{"n_head": 4, "n_kv_head": 4, "head_dim": 128, "vocab_size": 8192, "activation": "gelu", "norm_place": "pre", "attn_scale": 0.0884, "init_std_qkv": 0.021, "init_std_up": 0.021, "lr": 0.00083, "batch_tokens": 131072, "seq_len": 1024, "steps": 6846}
MLP neurons of a small language model. Each row is named by its layer, matrix (up: input weights) and neuron, and shows model dimensions 170-265. Each number is 200 + 40 x the weight over its row's rms, rounded and kept within 0 to 999.
A block is one neuron, or neurons of one layer that tend to fire together. After each block is what it responds to, as a language model described it from the Wikipedia text at the highest values.

L2.up35,193,222,206,234,151,205,228,237,212,177,227,224,175,141,202,167,203,226,181,181,213,183,209,240,251,204,209,203,168,171,196,228,212,250,283,206,193,208,180,231,238,178,266,221,143,249,240,134,234,298,159,197,127,168,177,240,252,181,250,102,173,173,232,216,248,221,209,181,226,173,202,261,193,180,231,236,164,225,253,153,224,202,159,178,194,121,261,210,166,228,180,169,193,165,214,249
L2.up365,192,206,175,207,220,121,239,299,228,148,222,247,226,200,235,182,208,197,190,247,198,195,179,206,197,285,197,165,190,247,170,187,208,270,198,220,172,172,224,164,225,182,255,165,180,179,230,96,198,192,248,142,184,205,239,237,208,243,209,208,156,161,208,193,202,244,221,204,203,185,244,249,236,176,152,230,209,253,247,179,188,171,140,172,210,222,196,247,121,155,231,216,89,241,145,170
L2.up390,190,140,159,176,168,182,142,149,145,199,254,268,150,127,135,163,220,107,147,167,194,162,188,177,204,140,244,145,166,123,203,158,195,165,238,154,251,139,169,202,228,213,130,236,261,193,251,154,149,207,159,214,210,221,225,122,130,204,266,198,227,195,224,196,214,215,211,200,124,106,230,215,223,217,237,174,255,215,242,186,125,156,178,274,120,228,251,301,179,237,244,127,232,159,236,249
L2.up745,166,118,189,218,131,156,207,163,251,189,173,261,183,151,173,259,181,153,157,214,175,179,217,203,144,156,221,137,176,159,195,143,243,255,236,243,205,254,202,221,209,192,288,285,181,220,223,176,300,259,102,222,152,200,145,226,117,211,195,176,243,203,131,212,172,215,204,219,173,162,213,248,193,207,211,232,270,226,243,187,117,205,168,166,163,175,223,219,143,153,172,225,151,214,202,264
L2.up789,231,174,282,224,214,215,191,196,214,170,175,172,144,131,164,207,272,177,201,254,262,190,203,254,207,159,208,273,221,160,231,190,185,159,275,136,203,194,256,219,234,222,188,195,260,212,233,234,238,225,161,230,144,192,182,194,111,193,250,239,150,167,179,213,223,177,203,126,135,189,283,191,208,200,198,279,123,198,122,168,222,212,230,158,282,200,240,250,214,209,251,229,143,235,230,133
L2.up1098,187,200,123,259,190,216,187,320,204,203,139,264,197,205,193,172,215,264,205,194,177,234,201,218,195,205,251,171,194,239,216,159,298,264,180,224,144,189,205,178,190,163,244,164,154,179,219,182,179,280,245,168,195,174,172,247,94,202,236,228,241,246,259,90,238,249,211,177,193,211,222,197,173,173,127,215,145,269,314,232,215,177,97,168,130,138,211,175,146,117,219,189,206,253,217,190
L2.up1211,203,149,233,189,184,202,188,185,197,183,229,264,158,193,156,202,220,169,144,172,242,225,180,216,193,222,203,131,177,207,188,198,263,219,133,209,247,260,242,127,202,169,205,194,253,213,237,210,243,207,191,200,159,245,217,128,191,217,206,191,171,214,160,229,167,196,161,207,189,162,235,143,198,175,253,148,140,298,234,251,137,195,146,149,163,231,258,238,150,227,251,147,176,100,188,208
L2.up1394,224,250,249,191,224,208,276,191,239,194,181,212,147,162,218,222,192,198,173,246,200,184,214,196,243,197,295,188,162,154,234,204,235,208,207,163,157,248,170,279,178,169,207,245,146,64,180,171,186,265,209,154,160,178,199,200,242,206,165,144,199,170,173,179,273,175,185,199,198,173,196,280,181,207,208,245,206,212,171,200,182,233,227,194,266,198,173,157,230,197,226,185,199,272,199,199
L2.up1978,174,253,180,210,226,171,246,218,99,219,250,259,227,211,201,152,228,299,136,229,142,234,183,187,174,164,237,223,207,211,206,203,236,168,184,213,112,208,194,228,235,170,197,191,60,115,225,143,139,234,180,225,183,112,157,204,253,246,152,148,249,283,293,252,247,236,244,200,218,218,248,208,122,221,181,264,190,171,182,232,194,273,158,158,177,183,224,198,146,205,233,255,176,279,197,205
L2.up2266,189,216,258,193,242,212,240,224,220,159,166,177,143,205,239,237,199,256,211,177,220,200,178,208,227,137,170,235,202,139,164,235,243,123,233,177,137,192,154,197,320,268,162,197,302,138,230,161,197,240,180,239,208,196,252,251,126,237,238,231,102,200,266,209,260,210,280,201,165,178,192,255,213,238,196,180,230,271,173,202,212,272,165,227,196,166,228,211,206,123,167,226,139,282,229,137
L2.up2596,183,197,216,289,156,269,269,142,188,154,160,280,250,102,276,244,96,115,144,238,216,171,205,160,159,182,202,286,177,194,221,183,136,159,234,198,208,197,262,123,186,206,191,165,189,237,252,191,180,183,202,235,213,214,262,225,147,218,209,252,245,190,179,190,232,238,196,157,178,127,167,202,180,233,179,169,299,171,252,284,205,169,205,193,139,195,208,273,176,214,200,162,156,201,220,253
L2.up3389,162,184,177,136,167,212,218,202,122,181,193,220,185,121,215,237,100,203,225,138,153,224,189,222,178,180,193,207,186,215,177,179,238,235,192,208,171,200,263,149,271,219,214,135,220,229,228,145,158,192,184,197,210,236,266,193,209,205,240,238,163,203,278,241,139,221,166,168,192,169,260,230,141,197,139,160,198,215,218,195,214,193,78,178,133,191,242,273,179,221,229,114,171,223,164,127
L2.up3479,188,173,191,198,135,245,227,158,196,217,161,291,148,122,214,208,110,147,189,252,220,223,144,144,182,189,226,171,174,150,219,93,296,160,184,174,175,226,265,263,224,186,291,254,212,150,232,157,157,264,196,251,182,186,165,225,177,188,201,171,216,179,254,195,161,173,179,196,193,141,239,279,205,190,146,208,224,233,180,264,183,196,185,229,158,246,180,190,273,165,146,234,225,255,235,195
L2.up3649,180,228,228,222,188,250,240,180,166,152,173,236,209,148,178,180,191,168,207,176,206,154,241,211,200,170,179,273,116,149,220,158,251,195,217,184,284,237,191,226,182,167,297,232,236,267,248,177,150,177,234,229,179,193,266,219,145,213,226,165,218,183,208,168,283,243,179,214,179,182,172,248,136,287,253,185,155,184,209,228,215,220,246,237,131,187,220,175,225,202,178,258,197,221,181,237
L2.up3764,164,207,164,209,170,241,224,247,236,265,192,214,247,166,114,230,187,232,253,210,188,262,205,263,230,182,184,136,190,301,211,177,300,205,215,192,148,221,236,203,183,213,195,124,184,205,193,92,268,284,227,215,191,205,218,257,175,277,272,166,199,123,238,196,205,218,202,194,148,206,259,197,163,161,134,198,211,248,219,193,163,134,176,187,266,161,186,174,235,196,187,120,159,319,185,213
L2.up3852,176,197,181,256,168,167,308,208,250,164,160,240,180,193,201,176,195,173,173,254,190,194,213,198,250,215,259,268,187,186,195,121,265,272,226,205,288,214,207,131,204,250,208,188,246,213,237,129,149,193,207,210,190,217,246,212,150,207,243,193,165,220,162,184,243,209,188,240,152,178,220,292,192,188,197,175,194,201,205,236,174,133,197,205,185,237,173,245,183,214,224,106,181,203,222,170
Description: Short word-internal pieces, often ending in -en, that break rare names or technical terms mid-word, e.g. Molyb-den-um, Gu-ren, bisp-hen-ol.

L2.up861,132,274,235,131,209,219,167,223,204,177,191,273,190,171,243,167,162,255,228,226,240,174,221,145,212,172,219,148,254,181,178,200,206,160,242,147,221,140,197,208,80,317,194,185,203,203,187,150,215,204,172,219,324,105,209,184,184,151,238,212,224,141,158,282,152,226,204,154,200,223,192,107,145,252,175,222,276,237,201,258,220,195,180,156,187,172,247,186,207,226,224,197,116,222,130,260
L2.up958,159,201,164,135,176,292,164,166,201,197,119,186,247,183,192,158,210,214,126,199,215,190,180,150,257,160,158,167,163,121,122,182,206,155,212,155,156,149,169,236,207,294,234,220,229,199,180,280,213,211,184,209,257,196,198,201,178,211,221,220,177,313,194,207,131,186,256,170,155,260,190,165,268,166,178,263,167,177,212,166,217,212,131,198,199,228,204,206,186,242,208,236,121,256,178,203
L2.up1601,168,228,151,162,206,238,144,241,143,239,238,171,226,190,152,186,222,218,255,273,179,227,225,201,187,228,208,135,148,140,200,177,186,198,226,199,257,171,182,198,157,158,195,261,120,274,197,222,254,280,127,231,293,119,204,209,217,190,255,151,233,275,129,209,202,177,179,249,190,149,176,105,238,217,168,185,201,116,221,215,162,209,195,233,197,208,247,172,232,225,208,288,196,196,210,279
L2.up1711,183,247,172,168,214,176,146,179,169,180,187,227,215,227,243,172,174,180,189,291,168,242,242,278,206,203,140,212,192,206,231,165,226,173,266,165,208,188,215,180,192,215,229,269,190,207,232,236,228,256,182,246,157,168,182,207,232,180,273,204,188,261,167,217,166,195,184,146,187,150,205,123,229,197,196,133,237,181,205,194,148,193,162,178,221,285,265,118,263,148,198,184,195,199,188,188
L2.up1881,203,202,238,214,217,143,206,240,158,186,261,234,208,235,225,188,206,249,258,150,187,177,191,177,170,218,136,216,166,229,251,169,211,181,172,223,281,158,196,216,154,229,192,169,185,194,249,161,104,183,194,192,157,238,234,190,219,155,212,255,226,198,122,225,184,231,196,215,262,149,212,158,262,229,201,196,197,253,172,258,195,175,177,213,193,173,223,203,209,204,116,195,215,195,234,269
L2.up2030,174,180,210,223,229,126,227,278,155,213,253,200,182,314,139,151,261,173,227,159,217,186,199,231,222,210,127,160,220,225,194,175,168,206,293,119,236,188,201,198,185,274,203,215,268,212,184,99,151,220,147,235,232,181,264,164,121,214,206,188,207,187,175,183,191,193,175,226,206,160,222,216,207,134,166,253,202,215,155,174,182,182,176,238,142,239,161,214,164,156,233,230,201,208,197,188
L2.up2065,171,144,259,165,174,204,126,223,157,198,107,261,202,209,255,184,273,152,189,201,155,187,177,218,152,224,167,193,160,185,221,232,160,164,221,212,180,165,179,130,218,200,246,127,166,158,202,193,264,256,184,212,129,109,149,213,194,150,188,141,178,322,246,186,163,214,166,178,167,118,151,229,232,203,196,220,245,211,203,203,191,224,269,207,226,173,193,212,268,184,241,77,165,263,231,158
L2.up2284,243,264,229,137,238,239,171,149,175,151,168,241,204,221,211,208,210,145,203,221,266,127,211,193,221,168,158,245,166,194,193,175,197,206,181,219,288,244,139,281,214,297,283,175,236,228,178,172,254,237,218,223,133,162,181,209,175,187,152,131,213,195,222,191,189,209,213,193,218,177,190,231,206,181,203,167,221,154,187,162,214,258,230,210,148,231,225,210,173,280,195,150,175,244,129,227
L2.up2368,228,115,227,215,163,183,243,186,239,170,135,177,189,133,200,208,275,183,240,208,148,250,250,136,197,209,192,211,230,193,173,277,214,215,172,155,151,203,154,174,165,133,173,160,210,190,235,213,247,164,120,217,224,204,197,207,183,252,184,185,220,215,188,156,214,222,182,244,165,251,158,118,232,203,136,220,134,166,170,218,243,181,218,189,201,225,173,224,190,212,183,208,195,252,158,196
L2.up2404,208,174,212,192,220,162,244,207,238,221,223,249,263,185,225,208,193,158,246,249,194,182,223,174,207,211,236,290,235,200,166,194,202,241,171,222,212,248,214,266,194,272,192,158,173,163,255,223,110,176,266,246,240,118,125,230,179,230,210,235,158,112,192,180,215,186,219,201,194,147,204,214,161,172,219,189,255,220,164,210,239,268,200,183,163,205,179,146,263,226,215,168,201,251,151,197
L2.up2548,166,216,226,248,162,145,197,202,204,189,121,181,145,181,193,213,289,98,178,234,219,264,157,161,209,179,170,178,191,97,215,223,217,247,264,163,118,149,215,74,197,257,195,172,191,129,239,255,288,169,188,166,177,292,217,159,203,222,170,178,240,248,233,244,189,183,207,228,147,273,191,209,226,216,229,230,260,176,235,189,178,239,158,238,189,256,225,243,182,191,199,148,183,216,152,222
L2.up2824,145,178,146,143,160,155,150,153,210,233,250,187,203,193,252,178,168,161,206,244,192,192,234,231,182,184,202,114,257,175,90,174,166,178,245,162,107,162,238,247,176,287,239,232,163,165,181,186,138,212,203,227,279,210,184,214,194,172,221,187,194,116,224,191,158,189,244,171,93,278,176,208,209,200,175,219,203,181,173,233,254,168,182,158,169,238,219,103,227,158,188,342,149,199,176,173
L2.up2934,173,202,209,142,197,114,193,207,234,251,245,174,252,213,267,124,147,235,203,240,204,215,230,279,225,204,229,182,177,233,164,118,199,207,290,156,181,164,223,183,251,165,242,191,186,214,230,260,161,237,132,204,212,229,195,252,187,180,243,252,201,253,207,128,170,169,183,174,244,196,222,165,193,171,184,265,217,207,170,294,157,150,145,221,177,198,212,157,273,164,210,172,244,186,235,176
L2.up3403,237,214,196,230,127,211,192,202,168,184,160,174,210,190,209,222,278,237,179,266,200,152,225,130,233,207,110,234,238,196,234,210,173,210,166,193,249,227,203,254,162,203,180,186,215,228,252,236,228,220,259,235,214,188,214,189,162,212,232,190,199,169,227,179,281,227,206,247,195,210,180,133,232,224,246,280,207,201,199,258,128,133,219,249,98,247,265,238,133,162,174,181,221,220,109,209
L2.up3456,216,244,238,170,196,175,202,173,143,267,188,263,259,212,209,260,223,144,250,241,218,160,226,212,200,194,119,166,143,220,222,171,203,221,188,229,191,170,192,141,162,204,214,93,163,198,276,228,145,140,137,113,177,170,218,158,223,128,253,189,228,137,253,216,221,162,158,148,207,192,208,135,304,180,240,160,261,230,187,173,167,241,222,244,227,183,194,239,255,180,177,218,165,238,267,182
L2.up3919,268,187,193,198,172,177,157,235,169,174,156,250,267,190,240,225,171,173,182,186,233,228,218,227,205,195,189,166,272,159,254,160,168,232,162,262,239,176,212,320,197,303,181,270,274,164,187,205,278,135,148,242,202,171,168,189,177,202,210,243,221,180,195,195,188,209,252,236,222,231,180,127,150,139,210,195,239,209,218,263,230,227,118,206,220,142,142,214,222,245,197,259,178,199,137,265
Description: Non-initial word pieces that continue a split word, often in foreign names or rare terms, e.g. En-ric, Oeuv-re, cyl-ns, ag-ric-ulture, undraf-ted.

L7.up1533,163,154,181,163,195,166,174,186,209,229,220,200,219,182,204,205,179,182,202,229,156,189,298,228,152,151,266,208,174,175,194,196,284,218,209,265,229,217,161,189,236,155,139,204,141,189,264,169,106,171,283,217,211,225,248,172,161,272,239,187,123,198,199,253,225,211,245,155,200,197,195,185,174,222,194,221,219,208,195,237,206,207,256,200,168,223,217,153,199,232,172,221,207,278,176,201
Description: Inner word-piece tokens inside split proper names, mostly South Asian, Arabic or Spanish people and places, such as Ban-ara-si, Tar-rag-ona, Qu-ader.

L6.up966,178,111,203,181,226,196,180,159,209,250,213,189,237,157,215,171,251,139,190,251,190,216,202,173,177,256,260,188,207,183,287,255,250,229,184,134,184,157,224,205,145,223,191,231,208,201,207,136,192,93,203,183,176,202,255,185,184,206,163,146,220,215,201,182,171,184,182,245,197,180,213,159,192,174,201,214,194,233,149,194,196,275,210,196,192,233,211,232,196,190,202,216,244,157,219,207
L6.up1711,194,133,186,202,217,236,158,214,274,234,216,118,265,208,181,265,215,202,215,215,120,167,232,193,161,180,260,125,229,176,182,216,341,107,165,162,217,136,188,211,145,183,171,190,200,302,210,225,161,178,222,182,183,157,221,256,245,223,210,186,135,224,204,141,191,173,189,215,240,225,142,217,131,164,277,211,156,152,254,212,121,240,215,160,179,166,225,205,156,105,282,133,201,184,228,140
L6.up3295,170,160,213,197,212,197,198,190,238,158,214,240,201,158,221,135,200,183,206,206,163,234,199,230,200,192,230,216,205,215,259,212,342,186,214,146,262,187,180,148,139,254,197,182,209,213,189,166,183,252,200,161,151,180,263,194,151,227,270,29,216,179,245,147,207,214,259,203,178,186,230,161,211,273,200,123,187,163,188,244,145,222,205,190,192,236,233,189,187,204,186,157,200,219,226,177
L6.up3944,207,178,164,211,215,223,209,186,230,286,181,278,228,219,184,209,165,228,214,165,180,167,274,156,168,160,261,178,189,264,317,178,229,193,242,180,218,101,212,203,196,185,185,170,215,225,213,154,212,213,217,216,188,209,268,217,240,234,229,230,247,285,279,239,156,234,204,175,141,174,172,170,167,187,213,147,168,156,205,213,152,232,116,225,193,186,207,150,162,207,174,114,211,228,216,225
Description: Delimiters ending a cell in discography lists and tables, such as the colon after a quoted song title or a pipe after a cell; also mid-word continuation pieces like la in revelation, cola, template.

L6.up965,173,158,174,146,291,200,143,240,173,344,294,219,220,163,240,173,167,115,254,259,237,219,161,232,187,198,216,185,188,209,222,212,229,180,251,192,152,207,270,83,215,173,184,274,206,177,258,304,152,142,262,202,220,211,241,236,102,244,165,267,161,186,224,205,160,250,136,226,168,239,181,176,153,250,232,189,184,157,217,178,180,182,161,222,185,277,143,142,175,205,161,211,222,205,156,204
L6.up1776,150,167,150,195,203,215,241,166,228,227,292,101,172,106,219,208,223,118,158,219,173,221,269,176,181,115,307,211,205,138,215,189,227,196,253,182,197,220,205,174,254,226,174,143,116,160,239,185,169,226,192,237,205,223,169,225,180,200,235,236,190,224,201,157,199,176,224,184,175,185,160,231,178,157,240,245,229,276,198,161,249,242,230,229,242,198,123,191,117,270,172,182,269,250,152,179
L6.up2266,198,206,136,158,352,227,186,206,149,216,278,119,150,158,231,196,212,146,157,124,204,223,185,172,140,251,208,198,158,273,243,187,165,247,242,199,192,154,196,144,224,218,166,151,135,224,199,182,188,199,195,126,186,193,175,175,184,216,259,197,223,233,136,195,181,236,253,212,114,147,156,124,215,187,228,160,226,197,228,191,171,206,155,288,202,175,240,164,85,259,167,113,141,225,145,201
L6.up3528,170,159,179,189,223,185,225,237,162,228,279,217,209,189,226,221,207,161,248,285,204,279,227,166,156,198,295,189,175,161,225,149,246,224,262,188,131,184,161,164,180,196,254,219,170,188,269,193,159,164,200,219,177,202,229,198,196,240,198,137,158,230,199,221,170,200,161,240,105,211,254,210,179,220,142,254,228,237,216,229,212,183,210,207,157,217,190,158,173,242,216,248,135,84,160,197
Description: Last subword fragment that completes a long, multi-token proper name or foreign word, often in tables or lists, as in Szczec-in, Vanderbil-t, Crnjakov-ić.

L6.up6,136,205,213,225,153,188,204,217,214,141,195,170,199,193,163,130,229,197,239,220,139,229,209,224,185,154,246,252,204,142,211,200,233,241,151,195,241,247,235,237,221,197,208,204,172,233,261,128,225,180,237,226,300,218,233,263,179,246,248,133,288,220,213,172,224,247,200,200,162,223,280,218,157,143,249,136,179,209,250,199,198,220,208,184,205,225,195,218,150,234,200,193,163,262,245,160
L6.up827,133,130,131,215,244,164,131,263,229,229,277,160,193,190,141,135,163,185,255,214,206,208,245,284,155,140,321,194,212,174,182,189,182,175,184,238,202,185,244,152,115,240,227,156,217,235,276,122,247,139,223,187,266,168,194,182,219,199,277,119,198,256,225,239,149,214,190,164,186,186,249,179,173,214,175,260,222,226,224,182,219,249,209,235,194,240,143,216,185,237,226,205,166,278,206,151
L6.up1574,153,190,219,150,160,134,189,235,210,201,244,216,203,170,128,122,208,148,234,206,160,246,211,233,206,112,248,156,211,295,199,172,270,220,276,210,195,199,185,112,172,276,204,245,256,131,260,104,300,183,252,174,201,212,241,257,228,255,210,197,219,228,157,164,205,212,236,141,223,216,206,232,156,178,194,148,202,250,252,150,150,281,217,126,195,219,233,202,207,211,168,213,201,211,184,242
L6.up2365,121,193,150,223,164,162,213,235,256,185,265,218,227,211,185,158,263,156,221,246,230,199,241,210,148,138,246,159,209,155,216,118,238,248,263,213,183,180,169,210,278,136,187,213,269,269,241,211,155,158,207,204,292,193,211,196,198,245,155,204,177,229,209,226,215,168,186,182,153,182,147,185,203,188,281,175,207,151,265,141,193,242,151,201,206,229,178,231,211,183,263,194,124,231,210,100
Description: Middle subword pieces inside multi-token words, mostly foreign proper names, such as Ze-yn-ep, Lev-ass-eur, Vo-sk-oboinik, and occasionally common words like ra-vin-es.

L7.up1420,143,193,176,178,228,212,171,199,241,174,142,160,241,222,223,143,151,176,274,231,206,208,210,232,193,117,154,209,167,179,184,104,229,152,214,225,169,215,263,101,214,221,244,194,173,187,239,196,313,219,176,226,258,194,214,178,231,196,237,156,182,231,138,197,135,184,195,182,203,169,242,159,159,226,224,137,178,177,228,166,132,273,215,159,144,242,239,186,218,266,203,202,173,229,283,199
Description: Word-piece tokens inside proper names in tables and lists, like Philade-l-phia, Lás-z-ló, Frédér-ic; also years after commas, such as 2011, 2005.

L7.up3367,166,240,204,192,233,196,156,192,231,209,244,169,114,192,186,201,249,196,159,228,89,214,184,185,161,179,246,124,174,254,277,226,243,204,212,146,221,219,236,171,217,169,215,188,262,185,218,179,150,182,171,213,194,240,203,246,205,212,249,153,199,197,267,253,121,267,161,208,200,187,217,246,197,239,260,211,174,260,259,176,140,167,145,170,185,255,232,169,202,171,212,225,234,228,166,268
Description: Tokens right where a sentence's main content is about to follow: colons introducing lists or quotes, "only" after not/would, and main verbs such as states, argues, tracks.

L2.up96,202,153,220,145,217,180,159,254,186,274,230,301,122,204,156,169,201,200,163,234,168,192,237,208,156,173,301,200,176,264,246,212,190,180,201,139,218,194,186,222,178,187,178,234,178,172,205,225,156,181,196,262,169,214,281,168,181,198,190,162,172,167,154,165,121,210,211,151,154,186,247,149,210,170,209,271,237,222,234,226,153,132,163,122,263,242,199,181,147,186,221,274,271,184,283,185
L2.up364,179,186,218,273,217,224,218,286,182,182,207,201,127,229,263,156,167,187,253,199,184,160,170,183,237,251,222,234,213,214,191,193,253,247,218,153,250,223,190,293,191,171,202,246,212,242,193,223,257,271,195,253,189,232,216,273,194,236,145,166,191,228,185,191,217,215,189,233,210,199,184,176,190,163,144,201,157,212,238,180,241,257,236,226,215,151,253,170,199,169,115,251,214,152,215,150
L2.up641,184,145,155,229,230,219,210,237,179,228,223,181,238,288,191,240,177,256,232,203,185,189,213,213,207,170,227,225,213,238,249,238,241,183,160,168,179,166,182,185,141,233,234,176,150,189,250,170,258,270,153,156,152,240,244,250,216,239,237,129,132,253,246,207,191,195,273,142,199,213,219,228,145,126,240,224,184,288,201,212,166,283,235,189,175,190,214,210,249,225,227,204,200,154,215,227
L2.up788,214,233,244,198,223,200,183,224,273,194,262,227,194,212,230,214,196,260,113,112,234,183,168,178,131,140,227,181,178,179,234,205,244,220,242,142,175,243,144,200,197,188,195,178,180,207,294,207,259,199,145,182,165,178,212,254,235,225,228,186,209,246,292,215,229,227,217,246,184,187,190,180,165,244,191,177,223,234,261,95,158,254,210,156,300,146,178,208,161,202,195,209,140,243,230,198
L2.up1156,156,215,211,220,236,230,178,138,211,191,276,240,234,158,196,172,139,148,177,145,125,180,267,202,169,176,189,135,134,321,213,178,247,126,264,183,215,239,233,164,278,209,249,173,309,244,226,184,213,146,178,255,210,186,239,237,143,217,209,214,197,133,236,182,137,264,161,145,167,120,244,169,180,179,268,234,243,136,178,177,159,201,208,236,139,119,151,225,209,185,179,175,188,253,212,289
L2.up1477,215,223,217,173,169,228,160,231,198,260,208,305,170,121,149,153,237,99,183,200,167,228,141,197,184,180,208,153,196,261,212,179,328,138,255,192,208,235,181,252,216,215,213,173,166,235,254,221,250,283,230,165,172,283,227,163,190,220,287,165,120,259,269,238,228,276,197,273,208,181,256,251,134,207,236,184,158,255,195,233,133,193,174,218,231,191,199,127,222,201,210,240,212,194,239,215
L2.up1860,187,215,220,218,241,263,152,228,237,193,153,196,236,131,194,157,167,219,183,197,66,209,207,175,191,207,143,159,224,198,238,241,245,195,184,215,138,213,174,163,212,245,178,142,198,236,210,223,154,214,170,154,176,211,170,283,221,212,181,148,173,179,240,197,195,171,230,122,162,171,221,190,180,162,206,112,150,229,167,132,208,202,141,205,170,210,219,162,231,307,205,164,120,251,262,223
L2.up2203,207,160,253,157,253,195,131,199,232,224,230,177,150,76,192,151,137,197,241,238,169,175,149,146,186,151,208,274,197,173,267,263,234,109,231,157,249,169,292,245,228,123,214,143,192,219,214,192,240,211,238,215,182,221,260,142,180,221,157,144,147,269,242,208,227,206,323,253,176,194,241,239,228,213,174,257,218,229,173,173,186,250,169,221,235,156,129,219,253,163,201,201,241,215,228,212
L2.up2556,197,284,239,221,250,199,165,185,212,200,219,205,214,196,293,97,243,171,234,221,247,230,234,228,176,177,255,240,95,190,238,188,204,255,222,183,194,185,185,227,253,130,174,139,220,259,240,185,253,208,159,177,205,164,223,223,177,201,208,135,229,216,110,273,185,226,224,183,229,197,180,179,137,168,226,159,183,158,154,247,173,193,138,200,224,190,291,248,136,226,131,165,208,177,210,149
L2.up2590,190,252,304,271,212,156,184,189,219,261,194,232,232,185,230,82,131,178,235,219,200,139,199,206,173,192,153,279,102,143,243,187,246,189,218,111,215,167,101,289,331,197,216,217,303,209,276,192,238,133,128,186,187,200,287,223,130,252,213,187,166,228,248,216,174,233,184,231,186,211,205,105,167,191,208,178,183,297,188,158,175,170,208,235,235,189,196,266,226,172,180,228,220,171,279,214
L2.up2656,197,178,200,196,186,252,173,186,142,199,168,244,175,185,183,187,231,215,177,226,178,215,196,172,115,103,268,187,189,107,213,218,234,161,171,177,150,272,230,202,196,187,203,219,183,189,245,185,265,284,118,213,175,162,268,209,185,166,218,151,232,231,212,139,163,193,256,151,208,162,227,255,123,255,203,251,169,215,251,191,161,217,229,187,224,133,278,233,224,213,167,186,171,145,237,213
L2.up2882,163,181,232,184,201,248,218,254,227,129,231,256,207,119,131,165,151,197,153,190,137,197,191,179,189,199,228,181,154,182,207,218,124,254,257,130,207,152,188,154,202,189,155,111,205,214,252,222,190,209,166,191,200,149,209,166,224,185,207,141,110,242,244,167,135,224,316,136,203,162,258,186,164,146,152,170,219,245,187,174,226,236,161,241,197,209,177,241,261,177,158,221,245,240,211,260
L2.up2939,211,235,248,208,214,226,115,184,145,248,155,273,170,199,230,157,213,212,196,234,231,249,196,196,181,133,205,239,114,275,219,250,234,109,151,165,171,203,238,214,215,203,312,192,172,162,238,178,268,236,211,170,161,234,203,200,173,244,168,187,167,203,143,116,195,208,165,243,185,176,226,222,188,244,177,185,222,208,207,243,127,267,223,249,245,236,199,181,216,216,247,214,224,197,161,211
L2.up2969,177,168,201,208,220,249,197,255,234,166,175,220,167,183,280,194,206,190,256,246,206,261,192,196,190,204,207,174,150,187,194,146,223,185,177,185,197,184,151,275,165,217,197,215,210,180,265,115,232,239,196,142,187,255,281,191,114,220,186,161,206,186,198,222,182,199,217,226,158,181,211,177,196,174,150,196,206,198,243,197,132,139,201,258,152,195,258,203,210,170,200,182,152,261,188,191
L2.up3477,183,182,250,208,250,196,130,199,192,203,205,212,213,229,244,209,242,175,172,174,186,186,253,180,162,214,193,166,205,171,230,181,243,179,182,152,234,218,161,224,174,143,209,192,231,133,193,179,146,107,162,171,215,212,244,252,134,251,223,156,181,161,227,182,145,212,223,174,150,202,214,264,215,179,224,170,154,147,195,154,128,247,195,197,167,216,203,237,158,244,164,235,230,214,221,274
L2.up3953,187,156,190,146,166,218,200,131,148,252,264,194,223,206,137,153,199,227,197,217,132,147,209,142,213,146,222,154,187,198,211,242,217,181,167,236,280,201,142,175,292,163,185,239,225,232,252,200,219,199,213,145,251,244,264,196,115,156,173,213,230,167,262,219,129,199,256,198,228,201,254,202,180,161,127,158,256,264,179,148,162,240,149,191,216,159,147,271,259,155,213,117,225,286,177,240
Description: Fires on final word pieces that complete a verb, such as the t in don't or didn't and s/ed in seems, posed; also on colons after titles or field names in lists.